config.toml
hidden_size = 256
hidden_act = "gelu"
max_grad_norm = 2.0
decay_shape = "linear"
MLP neurons of a small language model. Each row is named by its layer, matrix (up: input weights; down: output weights) and neuron, and shows model dimensions 160-255. Each number is 128 + 32 x the weight over its row's rms, rounded and kept within 0 to 255. Numbers have three digits each.
After each neuron's rows, "fires in" lists the words (lower case) most often at its 100 highest values on Wikipedia text that the model never trained on; "fires before" lists the tokens most often just after its 100 highest values on Wikipedia text that the model never trained on.

L9.up773:102119123129144088148152102163121088113136189142146112140164079070126167088172095113102162112160149134110103137083150113165124088134059075103120159113084119092139115142112143151166153164111073114156125118074084150133118143076125164166190112150160189139160115111146095129135071114053124144
L9.down773:113098121200128156055161109102067150154125190156129103119076099159119188140073122123168143129170115094134078115080116182187179089183139128146163184159115159174121097123155130118084132157173061115165159116107133139146162187108145105114093110146189103085124096099153171160154145121114161120
fires in: "part", "number", "parts", "listed"
fires before: " of", "icip", "s", "ed", " |"

L4.up379:127150068084100188163150154092071049071186081097128164120116062117085109103159165119089083156152124163098106188130117139134158157151153122108110130083166152077114134083152135108095118100172105103161152116106111116129137118109142074156196158114117081158108129157080185123085128077145120099
L4.down379:135146212192100111167182147093074144152148155117112119113098146153116128129120152094119175117143149118111098119234136111219186170109149170173141138146168128096114105129133121176120087094095112176144038087199119152109097165102198128122105101183149094158121084079149139147156136155132132061
fires in: "as", "takes", "became", "become", "appointed", "taken"
fires before: " a", " the", " \"", " an", "es", "en"

L3.up354:109070101140139151152112089164170163184141134111158128171167093098172137143088173198125088087163220123107104137083111122083169129130097109108113115128153159115121137153096088076158121143131130114144191109117120150161140117123138129120072125159086143161141074075167144156124131099059037108
L3.down354:186101164115087059119129136166122168124205148157132150136108112102123129135133125103162118074148167050162083100075185100106141117143177104152163151132150140107149120036146127091140124102189168103108130094124162113101146136091153165115141122149125128123141078118161099152144106097099075125
fires in: "part", "parts", "participants", "party", "particular", "participated"
fires before: " of", "icip", "s", "n", "ic", "y"

L3.up446:135149099158151144170142124102122116105161144141139107131044111138141042140126111123098102121139111107111105152118147116190141128072139046154081083069094170109129106141176083196174099132113116092117119104175125096168154161143139113176156066133157111158093124127144168071147127096109127159
L3.down446:127171074148112183158146153146063124135179121194111121177080142105055063139121183091100161103146094134152119138113118085140166122129142111090073088130139151088096156109120140164164151125154079142136103139146091085178067168129197144147106083085143137136102063124101149126129128118154108127
fires in: "as"
fires before: " a", " of", " well", " the", " part"

L4.up891:174133081193111115100127139181141094053092174134152101092099159102128127149136175163172133147093086170162115134079104115141107118068166109150167168175144135178048119157135176147059153061173145081161154124112088134096111131097150103134112138167131141178163131142068154119069103183121138147
L4.down891:093131139118090191071128111207110122173123098129125118121113176117143101123105173152159098119080127103116118122098092136152100122142179096090109075098105103141126113167126120134121161108130086131159129093114130211146077151087136102134183089239066185187120097176142089077093157094117188124
fires in: "1999", "2009", "paralympics", "1969", "spanish", "2019"
fires before: ",", ".", "mp", " |", "ish", ")\n"

L3.up8:136099088156074135115122163209107086139144031139109084120140115144161123164120147142124174147124116115108078129069098143078133065132121144105111126174162178125076207066142137082123108099120104104150138099145150119107141121114125103072112106153179151143101120154110160167074114146149166117
L3.down8:151124091126112140125151155157129127084155072179125092065132141158140133215113094170124171122118152115131123085117076136123130107131143149096100171137082059141075177107107154111154215132109088139143138137135150099096124104159130076083128143137134139165089128136070119148084088140155111149
fires in: "during", "after", "following", "when"
fires before: " the", "ing", " his", " a", " "

L3.up253:069059118119110168105083155140168177096100071055148139091115116096122123067089093201169094103158155102058105128147088131105112103155130136133141129131126104159103172129091138162143107123090125151100114133171153111099143108153123118182081141115185207147168091082152171157098091115142099155
L3.down253:168112168178092125121067122155163098157129112160135167161112149136130120153077124102161133080173104092093159144133122061106078138194095078125114123087190154079105166107127128137141139150171167120106180129106149062131187111121129172112110134089180153153136088074180187075075122133078094129
fires in: "number", "small", "daughter", "near", "little", "recorded"
fires before: " of", "all", "ter", "le", "ed", "0"

L4.up645:100159162147060116178167111097124157190146158115088085066138172088171119140149085153137117105125136099076149145104145100125082124108107144148175159145077143119095082181079115136108111139132100129139107117149147136150136144120172143115087150150141220119155114124130100136133074136135127189
L4.down645:150095101135173147142114151159150124118083091095125147128178111164099116197189122153122178186098094165079154114176100129123148138130113101159056155156097072141085133103140125139124123151109108093137125096125162102075140135095053088102120174128171162061085126170090147132119071074142113128
fires in: "of", "following", "according", "retirement", "reception", "successor"
fires before: " the", "ful", " to", " a", " in", " from"

L3.up467:168101130150116146126168131088112102159134175145069092102133094134082135114136127121169088122138098166114074172110172183132117156145143073133111119153092125102151134151104094136076164156152167128069189216119127078127095148126168110066057130134170138187156129171081110085168145150117091121
L3.down467:172125115148084114103139117138131206144145161158123098074109086170096171109240108106140117072169101157083043134125148115124120160122143078148143122158123147117151116129065087129102114138099163173042119175129131138144089137113162147090141153165126118194164134114067118122131134164103118150
fires in: "well", "run", "high", "earned"
fires before: " as", "n", "-", "l", "s", "m"

L4.up733:148124128122081177110134106171137161104102149123112125111132158178188121141120050145101126159158137178113075108142126108114103093092105078117170101174120178154103184112088148136118134106187125051088146154098129170166129120156095152066123161113166108132105114121123160140130117121151157132
L4.down733:126094089216081123112066127145127174060100094112158188182110125160093124121154104083146153050125107132147099174089143175147130128110129097123066126177068158175098118178135172116131129087103133143155128187103123127131152153154132138096105171184163137126074093127112121132142088153135111109
fires in: "early", "date", "september", "january", "april", "july"
fires before: " ", " |"

L4.up174:158134143125128082144132191158143088091157111100050096064119170145107127127113125129102126146149163150149144081107163096131118086097194129103176123150142121112073158112142117124087137158140108134109141115119138177141126174154115145137052154164174169123133135108100118103073139039110156116
L4.down174:207124105174158125095145149119149140092121160091094119136085152160153182170088073113141158039155096168170139123134201132126117130137141162090097155121144045116109113084127125125092117104177108121090074155136174151154116159173178123137102179118142124161161182180104145103135170123116102119
fires in: "announced", "effects", "office", "off", "officer", "effective"
fires before: "ice", "ic", "s", " that", "ect", "ort"

L3.up558:090131163140162056160151118119197108078157141117045114118130154126159131177118146119106138136158176143139188100102104110165135122147147092109163121140140150086130121111081097169117116180071179136116160137137153120130143096210122094124164130162034142104117146118161090144140158057178135141
L3.down558:128076137088151101116149126182116096115185098125122108121114122195120145109097104095105158127149075159135170150157112073163105176076213094144114182142154158094117143082141114099154123160177128150125121129100197099110115113120165139107136144144081126115096136138114147196167145060128138119
fires in: "research", "right", "weekly", "rather", "rights"
fires before: "ch", "k", "s", "c", "ing"